config = dict(
    vocab_size=2904,
    activation='swiglu',
    init='uniform',
    init_std_qkv=0.051,
    beta1=0.95,
    warmup_steps=200,
    final_lr_fraction=0.1,
    batch_tokens=[16384, 32768, 49152],
    dataset='wikipedia_en',
)
MLP neurons of a small language model. Each row is named by its layer, matrix (gate and up: input weights; down: output weights) and neuron, and shows model dimensions 0-159. Each number is 128 + 32 x the weight over its row's rms, rounded and kept within 0 to 255. Numbers have three digits each. A neuron's up and down rows have the sign that makes its largest values positive.
After each neuron's rows, "fires after" lists the tokens most often just before its 100 highest values on Wikipedia text that the model never trained on.

L4.gate33:134178114127218117109133149090115106201129115084142164120121189142095132142136187085138150112157103147164195157156072124114120140167127091110104164180099143141175138137125111119148098186177128126116152111116109112132128180132078163183104157144114099103169138139148115171130128060157179150119067194125051109111099090117173091148157137116152099094057125135152099151174079152159090084190163135127066120120143097103110133170079105108067091133170132145151139112133132124096161170128100
L4.up33:138082147177122069127109124090136124151102119122172060150136179161163125164145115103102149145154142142189115099100075131109141103129080157123161159139080131137164163111126120177092155074142085152144117117117122114200111127200113088132104128181084121109129141152154121178132174205107132186087136126133006095137110107162099133097106190130095156097151112144135135143111131141144111125113106089116149134098175084092152090092086093116109132096130077060134147102194156168140151087191154
L4.down33:142094134125114125135129105093090158118198155125160100154142114108124060159151095144134114117130127171151115087112154121153144071119108132145154122123114119166099120144185140120113107074179116169133128164137161161130113099177157102080046147111082140117157195119128132060085156097137135130144138056177071137130115098192160077107117137139114172114151146086061103147168113138100111123131169184116060130082127128166174126159170150158049147118115165041103127156171179117182135179144099
fires after: " on", " in", " with"

L4.gate525:139123198106146137102129102175106136176179151134096144131130146085118202095115119118046090151171098114072176119116136139137090145123095161097103158151097133117163119176091081176165041124133175136132149165104122122098095110139090130194137126152164118133160085157088121136124124103097094110076088125138121050158213150130147151197114134110183147121128133124078125153091086141142116117137136123179176112070159132123135154111176142110153180102137121137141095148120170025137116108091117
L4.up525:158129120174115180170133114156141075175130121168158111195130109124136185113054130117108100115202143164106130054063110125153077150165174097121115196137130143115102135154124156194107139169150152118147170197118139129110080100129077160144167145138150144187121109132121118114139155189094129098125175119075167116137180142105103120113159092107108159105141130188122134170111150161117142121158059095103167097124091149187068122150110155120155157106097123143131080157121163098062176111071125
L4.down525:179154063173156085163132154125131120083142160087074102164133097103125091124131189131106109192175098126121151095084039152108126146179123103151106174145157122155075131123110138181071172154106087180175122233114165128151152113121089135146135171077161157137141157134112176154112161111120120120128200150120131171148162145153095132103131063119108095139151147097096129156144133136125139099107104106069135127135057111190104157112091175097156086135175117081155092132137135164139162130109156
fires after: " b", " c", " B", " s", " l", " h"

L4.gate599:098098111120176159152175072219157158089202128088095179116117152150103099143119168065083099117147168152143163108108093140203122141177114105139110147138171076111133085094139077141111150175143216111104170180068119126137140182150105138099135144148164147181092147109100145134056126168109133141109146135123102146123158150073066149132143134170107144110162169090156129078121092132134078148160117110098099160132044132120118112127117131141173141176179135110167150134146107122081142149099133
L4.up599:106162191104124131097156057155147152190156078117155147136127121116124087127066121109048104075147121137129148143121118130126129152141058063127111129192105189151167105148115087163137161159154141124131105144105052145153128135178091151147111161128149154180098161135097198145115095131115133183085152097074106148160094129165131142118187048159126147094140129145121141135140098129154086129165134060097141152169076131122137078187122161161144165154186121179152148126153089128170139176095156
L4.down599:114191126131110137133200145209161121072107176110138158117127163114129179119096129128167097155119158170134123119106090139104182108139102143150118113163127103162113064167149063115123162135122105099144150140143094150125124164115105148084107115115109077161003113111126112197128205145121115185169161106138152155134155152135154128111142131170128143068151146041164101121106135168158094107115087153089160140060059113135175087096184107162122159123133176168117132162132127114123152134100142
fires after: " r", " b", " B", " R", " he", " f"

L2.gate484:162109107160093117147086167145186128090133127099122055138134087122092087152125062146141100130094103160106054043097108186095156165139140149184118114120149150121116060101057068064128062111147185130170137110146123122101133152150147146156106156147095123151139144192090134131123152108102111164137120128103146146170098177139093167152110070125128158130127122145124098181108133192113133113100112101125122225052138090151117099104088100082125077105127125146113103132153112108141102062131110
L2.up484:128068121135117155173136111136136156082184115108108186110160120125095085131142087066145093133123102098066160137135098122127166140180130116097051129066162113158108096154132067179145091118142141126187155124164098046106169152132179163058113091149161099076145096105144113138125081125095169075133115110103193153133150133132072142137120071133099094094177131089058094142068108129120102137117120108107100087103145077115102146104146149122119130142100129104068106193142072138117093140085121
L2.down484:113131177130185160113137131175141128102159175117116181156146096151090112126076147144123120167101111127092083063115194123125086119124144072175085168106172057154184106187093113133105104081128143105169175099126156138196157200141115182170099164107045121094132116122130107129122113120146131130148112174155070141137128101141096160189163139096137139119121101090157145170148124134074071108122146126077086123126094133146157118154143085095128201120116130127082152137139074139135066099124064
fires after: "\n\n", "\n", " =", "w", " Summer", " •"

L2.gate571:111111115111128134102123105090056099118112131100170171112125128170195112109165163067122106121120086129110149164150153100159127113112154093132123148134111094171182144130118153144153173183178130151104154147137066068038091097113151167206132170117113111142202140132146131120072147098121085082157104115100081114145122139106088136132064172151155117112073171191108122167168143116096153104149143133057140148155152112120124073149127174065186070118121140142123082164121165137127162085146088
L2.up571:147135096136137160098121138154092146107109127160120098148187119083107146168123126127080111140134083154137120080188132151117126120120195168087123111097087158121133136152133100054074102084098062131112162124143129150055122144137161077083055110171137147130197189157157150109109148111144105158115109139078066185088093147084100088091157097087170185113159131129186101107142131140172065133081127105150105119149117141103107135123069126127086042144119103132165122108126176135120168087162082
L2.down571:081166120152117133131166177155157100123188147108138115133129183118123175144157141087086150093179135145137138101161152134122102062157159117162145147149132134125108142094046136196066118142197139149079135132165122148128107121119092100132055119087119135178117145139167176109183221122122154170109096080105105102163135198085141029138120106122120126131118081150131100171098112136145096107098107111152149109095111017139116065092093160106106129137125132147132087159144123114139128091140112
fires after: " (", " on", "-", " \"", " at", " under"

L5.gate277:071106174162192127139138130073067148147076113102136082129184113109144141119152124156103146158138166081138169112166102148108116120119114098066131195102166147133179116105116088172161147118146087131114123122126045132090119149178106143090156199157041114172151121101190182098083125149162112143155116112074099132124118201189161087175116115106148143137106132112149048093161136122141109144134149154110175083157137166162154114111095117118123105113116128116158108152112157102156195065115126
L5.up277:129079142125159135122112151060129155144187142079172111209105170127142161126134086121157143169086134093117097119146120145182149158123104147169150152124035071144108103162155142180169125142143184116133219050099126150077140138176137103052146147113151115132187126129123147088139101149137123138095122136072089168158104165193193103109138149136138131135115149138098095109142140131186100137135137146114093099084127149108138099108113135151108159072147062110141072170123113151166161120196130
L5.down277:134117101114145056158124149116132129153123223142192076210138161130104156163139130117102056137087082123151138120151151148170156104114076161139108129112095126113139123158091121110117066136104151102103139113185153131171144106107168085120147176079112121204161151126103110083159157149159105136114093092147040141071098136140143146119126110105119208104121120125139056164224108140144116130088125088152073132115156092099149128150115084109140112107159129130116121074142125107065151171152100
fires after: " on", " in", " under", " with", " for"

L2.gate71:115129158119142107109129134180137148143099078157137137097126156179156107099102172103139134096135164147154089136146059136121134135139101148144131094100135146174132170207086154125166100155140108137167170178168104130127199097077080068141131135129153105119097160182065110183112129021134121132119181065151067121127061115195135094155084128091193110145154149150127159154087096078110124151108155155130149078122117093139121083111130111139141095077168172164096143150136095092126086083112143
L2.up71:109138185158146150174158128092133120172145132133169076058136088110117135102091108151180197178092092109142063120154166115097142158118199149106142127097185132152135168163132110135117123122154174136165194136118089101105125102092130140134166118096105125097136078140166160096141139077099119137148108086175088138111115204130178123154092152167136101155139156100133123124048152095103041151132154129146151090128123094169118144115114116123170051161077159143087175149136134122134122049068131
L2.down71:117115158154151122146110104150094120194166070135127133103115094143144122130077171181178145149046190117126097111117149204130132099107183147149108160124107132137186160099138101149090075153097160125119124110151084110111145106124125137126152133079080128111105114116114073143105053139105081067130104118128115082123137153158181189159126115114168116134097080133109177108108112146168114135147128127172120128096081117160061107128178135173142100177088154161033092129188078139166129058100106
fires after: "\n\n", " =", " is", "O", " K"

L2.gate210:141139192163140128177146166103066169156126136142165148148115178176080177156110151176105107115084115112129127138098155121138172135108116138114119141154144117165132077138095143182126120129177157168171133172115122077111139119160099161162192122142062084090128114083116162128147125129109140122139117144112139101135165156117132109134132200083140081179146147179105089186085188161154158133155108132144142105135175132121084024169118118165147128181111177107114134200084075141081054165102141
L2.up210:144178159094210181174087093115096113154152086138122138068057187103154184120179106147131081114108084174105120121121087188156124127071131074087081083094123120134118083154129108183159208097105178136133107129144119125110144167175151113131100163118138130119143127151117111122102180108109126180140163137140105130111092174160125142082083154123136172138121182107187143088143159180138065127145148118123154112159138114101127145110109084110080140179165162084191110138090122086121128089160169
L2.down210:121120122104146108121139200050107125157108115122121115135104109084161117148146158152139094149094124181119135117079152115130145072152163126107111095135129211178124109137054125199102127122120141114109226154148167159126128141137143103157126175136081122035116093079146077150138181117102142104136193142107154094126141116058126141097113111099138157073138150114153139108139106130074109121096118090086121141154067127119143150149157139126178096153147078131169166162098147072204123181150064
fires after: " s", " S", "s", " a", "ep", "S"

L4.gate594:123159128125169087104045098096124145096112126196170064110079149123114149119116158098088111131111159144078074108144153151142111117100144128136143105067124143115140106118084147216119168124213168082110156131146149092095179108137133132147131134112140096156187156095119112145146102123082130110198128107163150139057156142181119195156114107093072082043141176162123156140140127090107096094180143178139163144119133096154132131121073143129112115082108148176157092116083135133076129144080147
L4.up594:110156124116113121150115140137083072126115148146087142135132107106078147149172152132120120148152138143091066079088123136071056132141162161184102106148090139154147047158128147121113165118086137166156116085135225160078118097197154099080125157123136139107103126124146101056194142149126113073137136098132099137033098108160141148127087165074127133068131115136146100182165070170119113107177098127129102140150114103171135123083115138066162134087156146151145122105076139074095139090103138
L4.down594:173121111141155125104131117163139142169121113106116130127136109101106192091186089139164093051091113157118122185158028067113147153118133094182131139132103167121121155133110109129115131170091129083142120135043126118161087140082128054085102163119141203144141113141092091117117110111128076129137121096133092164140167118141150131159162144114152168049121133156197107088131102145141113069086110136110086132100076109203125108108113100115207141135127085146111088148180099093113104114180098
fires after: " m", " M", "ut", "ak", "ass", " P"

L2.gate183:082103069106165096127147137141084091170149139161125136122149156135117117118060187099186086122113092135131122161133152134072118109163122138161114147132157107122125098084142093156124097122146109123129123140142089023097141183150081134101087120180112135185193087153164089107155125146089159157075115102140062140094162120112138116130157132159138113161088160205114164118086147114152078141153107163103128130221098132179119159202036170135153118119095128146158104148121136110168131122163087
L2.up183:117106119128139092151100155115142195166140102135132157035138199089092154124174096091096146146132190118138156153115188144141175150122121136162118141127125130156141141161068135142111119138116108155117144140148135112165105156099152070108179129190101107153167122079132120078065116152079159145181139125145097126184091113165109179058173170075182094063171108176174146105113174166127130139094150156115100090137124060169149121073174144090112140125104171080113144142124131143158117088084100
L2.down183:133085127153135133064143099154125083118174087094165163121150147152130164120115090180119142071144107052133170133091140116131160148197121146172124127104087150113055190121149158123157147121104062142183183102125140141117128124142177108118093102112102117131094143088090104175165151123170137097153114193108125185166178114124082086101120082132094039116132146105076076119123079160102124105095158113177073119107095144110160186172115103114121067156116155107074143086157132144155152137099098
fires after: " (", "-", " \"", " in", " In"

L2.gate540:116128125133130188190149139120125173120050132150136109138089070095120120153127092148109162121050097154108201180121142153160206092125129121115140177150145126085153163123090080155128096087045146070143104110146121152190195106112148102169125174124131136123102122080164080193149113136169113178156095117110165072089107129110142157129099109168074122102123120145113114123114085155185155100145149086097139120094105148161157122144163137181113147155103159148121071092090111152182140154155086
L2.up540:077128149149137186131156109153132101106123139104113158119075079113153174131120073114106182162110136100112094142172123165103131111140105121127114166161120121187165055120063155155136136189093170099117170087073165175152153162116073161186119132107120124123116083075118095124082124118175084124151120121125104068140122147174191151127076104168077137070070091140151110100140067108128126117149136139121075094150101126204152133071107138159113155191128158167074092077131131120133141108101090
L2.down540:127154214072101115160137114154138180120060125035164095134144155113116118126083102152119166120062131135137101124131116105098172075155163086134138130148114146094120116152081116114147135112058166147130118094104114154154109171176140102151134138164101131193062097123124156158133111085107138141125180114123202043069111113145152117133170118123097101079124158136113120147201138125094139115155110085155118073142121155192155143098119067147124104123077145182076050112112161151135116148134116
fires after: "\n", "ai", "av", "1", "ith", "est"

L2.gate243:169083144127149117109122085144106104077119144192098032115134142091132150125093150064090159118125157057132157149156146078085141144131110118166128229115168136095140089221102105167157137097177114148137180167190141093161155131129091153133126107157145080147165108109096158134112159118167141143110170108127120125148152150154074191138098160113161145129067134122119148190177113119141094157108179124135168132099141134114147115116167185114077119170106139151145139134163200069128102126144137
L2.up243:181105148148114134158106156134174101195112202153064097156150099133102167120111172098170120127176142123129092153120176117179102122140158138137097198126109171153109083138093157138143188072132143150110132107122163205135162092174116113135122120184116128157158136082160121176119146118099088139128148111098175158158119133102076196150077138132057122126091159142141135157148129124162090176101112148116166140118219129151156108144160081115079111152084159125094157167136132089080153204168140
L2.down243:155115089145152108070152091163135094074133138169095095094116102072109118091149113129106122081155136157122109196138117158138110116101126131113175124228137139091118124157080046161053111129151127125136096158128229115162068112096126152157113132132074089040166133136097111198092127150115147130076155149111151119177139117164198152128120169121153104094163145156138109187128153114123161120144112122153177125160135148154098166114093147098128133109114124153215148124089080121168106126114131
fires after: " m", "ic", "os", " M", "b", " p"

L5.gate39:186145148125177077192100096070180106090073144141101129049133163171106114154187143072109164099131116094179104152193083133125110120142176135144094123097157168116083099120133153210123103070204157136154143045110132130140157132153103110106136134136111078146185156134112096144114130053153141146124168157086149091100086130177124141130137090126113119145145141112163169160076158140141131186128153069133086126121137163106155143115122140102134107133122113076183090122123094113102078095143111
L5.up39:161114128137077062156155163186158110128135127090137176050151138146158074107168124090117187110150136092142103127159124114113103181116140156042174088112134115141131117124100121186110144135175149100116166096063162141141129133156135112188081129143159129180075132068167111093114161139181131107086190100081141094104091099110120141093102097120110095158168207156164148142149099122148100123123121105135167161115154109130093163162125091096192082121192072111168131115112142081118080097116109
L5.down39:094082111089094135130102119102157132105163071126133078047134144192161109132107132147109129162137148139156182097114112092096145131117130118117133186144122182119118121144062118112078103141139120082138169140140091126155131126136137085171127147199122187128193154153080061095094159101120106146114210100151127148161130068108212160030129122082137186153183125114140091130148122144094131134164158159179143148119094171110140119174117086128160064165094131102090096156140091149136121103131118
fires after: "2", "M", " (", " in", " m"

L5.gate22:113135105136074114098115104189121163155106095124127184113098120152115121120125116214111093096179122134117140140134156168130118105124169108131154133123125148175179132116171125128156085105106101164151194099141130159143157171133130140178167122153136092109162147121160100076141119112123148130058103155199106102119181164171163088146119169196129114165115130083108168102155081149113133118136077070127059151133103097137161132098109110143067073142108110145049166181159173114101196085173056
L5.up22:175184107058169101125125167180108085086164106149150133138205112097122136153110226187155130108150126157118116146127107177183139090154137137106130198101098092121100181134120146134069092129123137120150114114102155078109147175087132093115141105119055082145131136152142136164075149097086127082054146128076130069091160188093098105173104178168142151074120115139135167071157110081099114119160122107159108125135119147137080155138153095142080121174141153115102116153126176114127125112118097
L5.down22:136139097122109153163150170164130138153144103083249078127078099145175077123154083159101095151155128142149151060141153133164113107118152117129126096140136148084137026138189094113118196160122132191097106100100175102166124145122157133156139160142126065132120126149140125109142115099153134092077163103106094097158163129104091123148096112188178169109140123095160131134250135142122126087133150104148171151111092106094149100146118124082132117129131170106101080125092139140161124112123060
fires after: "\n\n"

L3.gate18:169187195114134161104108142121097118103088157113196151132080136154172134090132137181155087153136119168107098130083162133128154126107086160124115158122167163104126147138101157152103137116151139131159142108121073137180103137115136167126068190156106105140123143116178117141150141078042103154158169148140146159178144171129189146141168162124145151161077130123089138150109205145142146137079094094134157190140117159102236105105082108109096097086106071130091125140068151163176087156105130
L3.up18:172116172125122180137092098123193089122120130080103132082162169102127118097139146118165150154156166104163091141105180114168182120140092124107097132121126135141069087223076158155181107137163169121145172074128078119141123132097085157175092132138150046156114134133183200198158138154097139116177116092107132118104098173096150158126085168069173094172101125116130120137157144140077112156140121123140104040174135101168125109088087136117115126132120134135142122134139122129156201100178142
L3.down18:103132153077178108152122126134124068113154156146177143130087174137109123118114102155138154137117165156185045077065142108152130131160109110166110178059179078124133069072163150153111077145114145103152116136087091138125113083161147141169073127105129085105136114062152105155150120100169119187163108123151133152164128162132183137130102102103159120170189144111113154179121152169113128169113142151082094188068084164125177159168123186133077127176145155156095107130078164148104152121092108
fires after: "\n\n", "==", " (", "-", "\n", " \""

L2.gate127:059044118135151107176199125162132105130078155184111122158072123150131167128117132067145146139131166118111121075144115128124162121124120112133150149134120083143087106158121117120147166120101146143119125143149117099146179047151101129067169128108152113170205146176110160174141137117152105168095108101168141120118121142071111167183068094067139179171125108183086163168069128172149095163177150143186154093091080130158154113157111083140115078120154078116107131096114087174134138120120165
L2.up127:133103153138154165155140104161090109169122129179093194127112158129113122139120124119080132056122157127224134148115111183034143134195137187136147181155129081196164133132109106151116182112058078119163105140080170127080082165103152123150104140149144172128089106153132110117131157114103211141138183181108135136132165130118134086155113121144116091132127190143165136115120170146205122147137146136114092099136080115130147118100141098068127157136179146103115107091093124115108053121111134
L2.down127:147182114194158090144151103140125093128182154081111163148137141123161127080113130143145072091072156169115082123117047118047206170070196123174112144124135096195068125168120135148130135161110129128100150084103164084118133137112173148120137138115103176125091106149115134126122086107106096121160178197105075156166153142088190130144127089156084141144149147119172109128128175144170064171138073116144101134119124115177113139118118124126158100185097104093111152138118141165147113197149135
fires after: " c", " H", " B", " sh", " h", " W"

L4.gate613:119150138131153150140116147141096116159129171136066163133147149109119118138079143137091116156064114117112099148099103086158073146159070156137116146094129097087085178127080083107118152152171139153168164176131084132093089096177148109090104172121054118092127133124161114203108149103144143121125211130134121088137164120148174153077167130141215100106100135127120125158093162068120147092140150168132154133149161129150097072147151108173162150126197162082192194147106143103092094165170177
L4.up613:171133173086129114119146115143101118114149127138093184150104122140115102120132148086156103112132149137170151149106125163128130147155081112162140105134071149116087192074034113163095137115118169126152128174144139124082128169154116083088123149105169134134167170132154099122149198110076118065115127148185126179121179104177213153117140152105087125108121173104165061205141080122159123102137148151152113127186082122105177144105167146191162122089138140123203193153091124116111101152171147
L4.down613:161131137145059100154186094111122145118144157121153182198090131087148143109138125095118107046128166146175102184106070086086148131153103139130073118147109139109079141089085100131088139124094109142054152101169145155130124105105099139159193152144142086101123159132137126141173119136025144081110182133140125161159164131107135110153095146103110128080133154081156077141146118142115140132111154125171165132165167130130189121095182097132164113173063182161165046139130104155176118151119111
fires after: " sp", " s", "ch", "ol", " a", " K"

L2.gate447:163183110076121123131105085138156157144119130169088078075173125146077097082059124112067176115123100114153185122114107162142106178181141082059093133200125121145153149099100110145098106091144146210080146087140102084157132156122125122085162102132133119157153204090130106143055127092098138124111101090113104103138145094145132092178093165166132138111114114131129137195094063084142113093192114137104162160132156181103090112160132126140116107128153151127060106092126126156150096080131132
L2.up447:144126162151123148088078089168107183159093154123107132112171104113116156109104119126168145112103115086137184135113116128125096106119148139128152059128150093120158121122091156090105158106120145153150092161139102135130121084091144145109138148181138158030122102143113095087174067130181112170145098060137150126158053084086111121129162084169108097115082127123191095132163117094122162173092092175170088188163190159096149131145121072104135075082083147081128150165134119132118036112142158
L2.down447:124106108188154114155091108128107078171140161113115125119158113119150102096130083154129150080144122084174153115202088110082100147109168113131148061095153065162135159098144164123092147113145139162124132122112138136173123060187173116133173071140094139082103083199086115135164137108101052159152097104158177132160144075152159111143110113093107124100134145134149056138124086088149146121132100169128133135099114106140118104086141071148118095138044209146108143118098146192119108122206135
fires after: " f", " IS", " C", " Sup", " sub"

L2.gate605:119162118189109075116130084119155113138109097127161090172113106126134079158092087198174095143108163112092188090199119125098074170092115117118168135095145155192149138113118129144160121099143037117115091145102197093072147178097145091110098078130117092181103148113161079158174152177117150109147162102140139113103117130151131079074101121115125146133139160094176129091137216153105098173109107104075150129135169104077087099083088150161116099098091108133154140117132105138154109150169133
L2.up605:166121078095118141112115079165088114159114139108135133159112159168125095193118150123162129142117153153092198146131133133117084127106198122112092098063152142101145128159115084073124103144122119104167142144058167126101177121111146088073116102107131106167116100181122094172104178096122137149206151123092177131092138100162160167111057112123141146142164188162102113103179103123102116106169130133137149148157073082091135140111128063139093098220199121122123119157091175137127077174085152
L2.down605:129104100113143091129091140159138152149181130125110134179122155116071111173095135060112064175100110097117117103107105156160160145126154070131140110083161100167165164156168138189074125053127079092186158085090106148116091068155118072181156134132082064080108153082163131123081101175119172076099109170173130112134113139119099085166154063149114145160112111090131123150124095106157101160142134085100091146090094121093152092112109154154089112184108145091105160150171142180132146114103121
fires after: " Pr", " acc", " of", "ac", " Pro", " sec"

L4.gate422:042144131164130183131192108176121148092063070085100150125107151086133186164135120121134157151120144146140150098110161123142141113141079113117141145076088088101144153121079172084176103181134124147128138077115094135142138189106080175123081113191121074131124139188100115112108112097105071148118104063102120072112108138133171108139148154161089149080167095139117142114205088145094076089153143088166120070166125121127132112138118123111105126115178102187121064095120155095169153121107091
L4.up422:096109147113135090172063146151145083183080117119093075083153152137146096163116093083114102127097122129120157140108108093175164137105055121113119108130110160055113129077135150172105164113076136131120161156135105127160102151162111146159113135149116172144100103096164135143122150121111102141114076103113164096127061128099154228133137201163122126109065082089154113158111072094104121162141141081136155158179057104145152112212076127128101097087073109135121125140111145086159084092121079
L4.down422:076077164105121107125135185151134119086155105127119083150114149101144191104122194148144110124111107144066160083193077105151145121165115077104160116085099143118109148056157142128131109178151161122109125131117103087135092144155155160126041088117138091142137128084145112171056178085109076129122166125143144059131130100153121140116161149223111122109164073103172112122127066197071131138155090107139117107138136130121094091160142162179098121168085152133112127136124138107204113092120100
fires after: "\n", "\n\n", " the", "-", "ai"

L2.gate621:085120129159098159135103123121162165077114084128158211139102120067155100102105160137134174155125043107142194179117074139122077129109151126095102200145077150128101136170154181155087128160130078086158121102119152075101087113130090103156142074126177101055103177177110147203100101101106158137072164140146110160084136161120115130159131090082099109120084113125117127149129090098125152087105106132102145167150094141164140132150096093074127148131115109151106092094116143104122137098211143
L2.up621:097104166104168141159117096095135156149121145112099069124132168150103060147055144129108158078137114135176089083148135135135132069072133142070199160170151110153133128187112162081126202155174068167130132184168099162112081114147156152121112167127151087134134166122108119139081096144132068117090156126128145152143125141179143083122121154109168100089149146137135120130107123069100128072169131127079166082102175121116078091099139197164134163135112191125177136152158145117137142167194105
L2.down621:123158086128120134142103062124102170144159134045150144133179162196105175110142152128124152125127127123156145054114196127144063165122114160111171121101086135172196167104132156137056110154100132206142133159097065114112118101084125097153130165156118093100120092099150068143120130152101138189165139148151213145125124126134100151098109102113086114124151160138157170157075124167118119164098101150115106141140090065113093145213097138172087150145124103117155132092149154148141102109172083
fires after: " do", " sh", " f", " l", " comp"

L4.gate562:148128141166225144114167178144171100131063115103127124136065126159117107137106128148178109084191153141130109080046098110129142123152148129145136129124135099173133113110142081120181084064185105103096135115112112137076100103144082149099120118155147155069048145135188140137108112147147089113127119089078102109082156124084149112133069166109100097125134151169072139092128139107126136138173089096135176162116091118118137134110150143187081119130164130105047125189073149095180093117105102
L4.up562:144148105105152162108137185155076126116066102086144111155194099150133128156153076130127145073187145101122129171128179168130135092094160113121168107127135109107115112137131136122090112175109125143116157177185145074123109099070085180125096164101100141077142102130128087158146144088144089190141073124086124065072171094106116134155091115171103159199134130158060143108184122110121109152150016128096136138128152122133128088139077108155136104161193137140108147130110131097194158108092118
L4.down562:118131144120126165208149169131093095140085157143196131131054199163150076132139111173128130110111181145169152084131109116151194077164161111182184152070097118150160097182208083132094164125189141148132190118132114143128127143136126146142189107101091118116078092111175180104128076129116088120146118173169173066129086128117139136160137100143101132118142100138085081161187095152122110135121119110138119174117080150158105097107137115124126104124125139074115145163090135118187090127107172
fires after: "\n\n"

L2.gate64:146108083055113153137127098119126168138106165086140099123139162158060117157098086149088141124117080122095124148125136134075129145177107114113092140175213049164185099136124085135178132124126113110162144029181136125108094143129107134119101169138176144135115173100106126172108126142132144074105091072091155079191126156108169069148126142123158165145168104091158176139149099103166157066126136115211131152146136099086159150098133118087120101089131164128105085101090175096102108109127125
L2.up64:102157159171148079128098095166103181127159215187152110147125179094095176139122173157173136180128113118068135188129132176102114169121129121074110122107145111148165085139125103146119135108120143128140162136214118177123147104150130139124114091102141106118150109079108126158076095059164109115074162123125121090098133120120083088201091161142126119119083166143192127189088070117162103130140108092167111189116100117143163172120052160092168126123135119092139123084147161142148165181115127
L2.down64:115133169099099167094149118160121186134149074135104163174098119080166124087158104085141106070113143174109179126140194128093083155158076114126126188182134140146115120105087120129089108083077129113129173104147108132107188099146144134161113115130124111088170131112171045137083139144131104163110097079144132094091139129117154124171079112069100080160163133104143112131094094118101108154101132100186089158129167119099168094191149145123129096117095089152124061047141095082106086153136054
fires after: " C", "C", " IS", " ex", " new"

L2.gate524:193157108111083086151172091149155084181113139130092144187131098201127120123105116195103151105068125131073170111100078140138107169148114080150162084093108172139150090141061140133164143123134076181110110176157160171175139108168162136130060134105129138142180100141116185127129172162132158163109149129138175113154177129170128116167106151108065121123101155196125127134175141094119112111128159175132166139110118105129147122104111132133084121132190093116090178100097147169119062183149082
L2.up524:108126127132048131087110116113192150161086171134058108139111127124090144160130121150139188090076120121152126097091091095101128107137121080112062174104091115112121154099133135117127138143148126185154079148100192122063128131103109101147151201184100109139160105159130137165169128132121206178108114122125162110131118080142119155150124047125084114102117109160138094121101111162143112142131088121150143105179148113098043087171087130206134149165164133135151066150179075197127123120127126
L2.down524:051086126108154111058090141139087121126179106120143150125162136100095131151136156094172096173165136063149126096096131101140110123144062141123131072136118051153142053117090126117071127132164137122099102182141170154134138081127148177116133116120132098139150147110074167145132123133136160148123166143068064136184127158127152119152162085122161151125166156109136093066152127133119088116189126160104128153100099139088096151152126184121120185252162125140121092102180157154141167108105165
fires after: " F", " re", " acc", " Pr", " pr", " fl"

L4.gate40:173119157156163090141097115135138100157060084121160177145107138131106086144126070091106100113115099161194167203150130181157146101084135136139150152127096144133099106133143131137093101100133118095142150115175104169120178113110151091142095129124149080146102149125160133174178080179101117197100172146151162151061103132145087142159176099051097138087100155067117118141149142136115047134112093122089164147136072141133143147102180118115068083165058135087117126151177103146157101110118072
L4.up40:141181147112083122169199152140193124129082124113119138134099151104088124148102155098087131126111144088164108138097154141120167119128164119147141144138138147095146120150095096130097041106122142146182121157160133139072165166133120142087102171096138065191128164145137087127158088139144072081118161058110113118114142094136149070110073146137113121054109074097060138093189140170070120130123106167149157189137187147176100123147163114090102135106129171112104099101061096186167116130102095
L4.down40:130096106157091162118181148123141123107205131130129137095088100121133069109159130140190120148163157119096193173115156144136156155153137077142162174155142156131134134197198126096098127080140133094138118090114123159162125123186188187089173159139143067141131132183117084110158081084106181155099130201114113137105139081100164088148103118127144135115152075112145130107203128132128149138136081134103135126099100128146118070098142081160184095075134118107114217152093056115122161117132120
fires after: "2", " |", "\n\n", "1"

L2.gate350:163107116129066087145153146167156099158089108194142069101093134170067115145163110205152139121096094160077097151122157101219140101175119145087090124107150177144129122110116137142135161159175205173150104118146104078163144099136098162164161102211078193149182162106126104154139097150127157175141179134135101146099152105079128112093137137120099100155098191129112104150123119086127166159115102132154127135130139085091062133143122110116159103153110110111132142186098121075110088170156150
L2.up350:141098161123117084110162076068122135097145138076090124098079072187183127091147105102088150117107129132102127151128127115141217110164147169119071151135073148081092157159113124081139107151138176131104068116079082138103118128162159087130086114181126157094141146132144207133128070072108165128144124083127144178121144159102168144081159147144175098118138131112134115171173161184194112126102142138136070144152080162093120112085103142137069165102115112133106127202087143173138090110103139
L2.down350:080120121128108143156161142097181216130115147102169132151186091103154139114141122154139120148133123197123118152078181094076117043149151092121106143110159129174077109156159120129094145084117141138120068065143117099154059157106104118104014122146183104103166129102121139138151053164170119121103127122092149149167126120120141116150173162113162117083102097099091100169133140073102101153136165073053170124089090149150133149114070130121177117138129142137120118174142099133120105126166094
fires after: "\n\n", "-", " ", "\n", "yp", " ("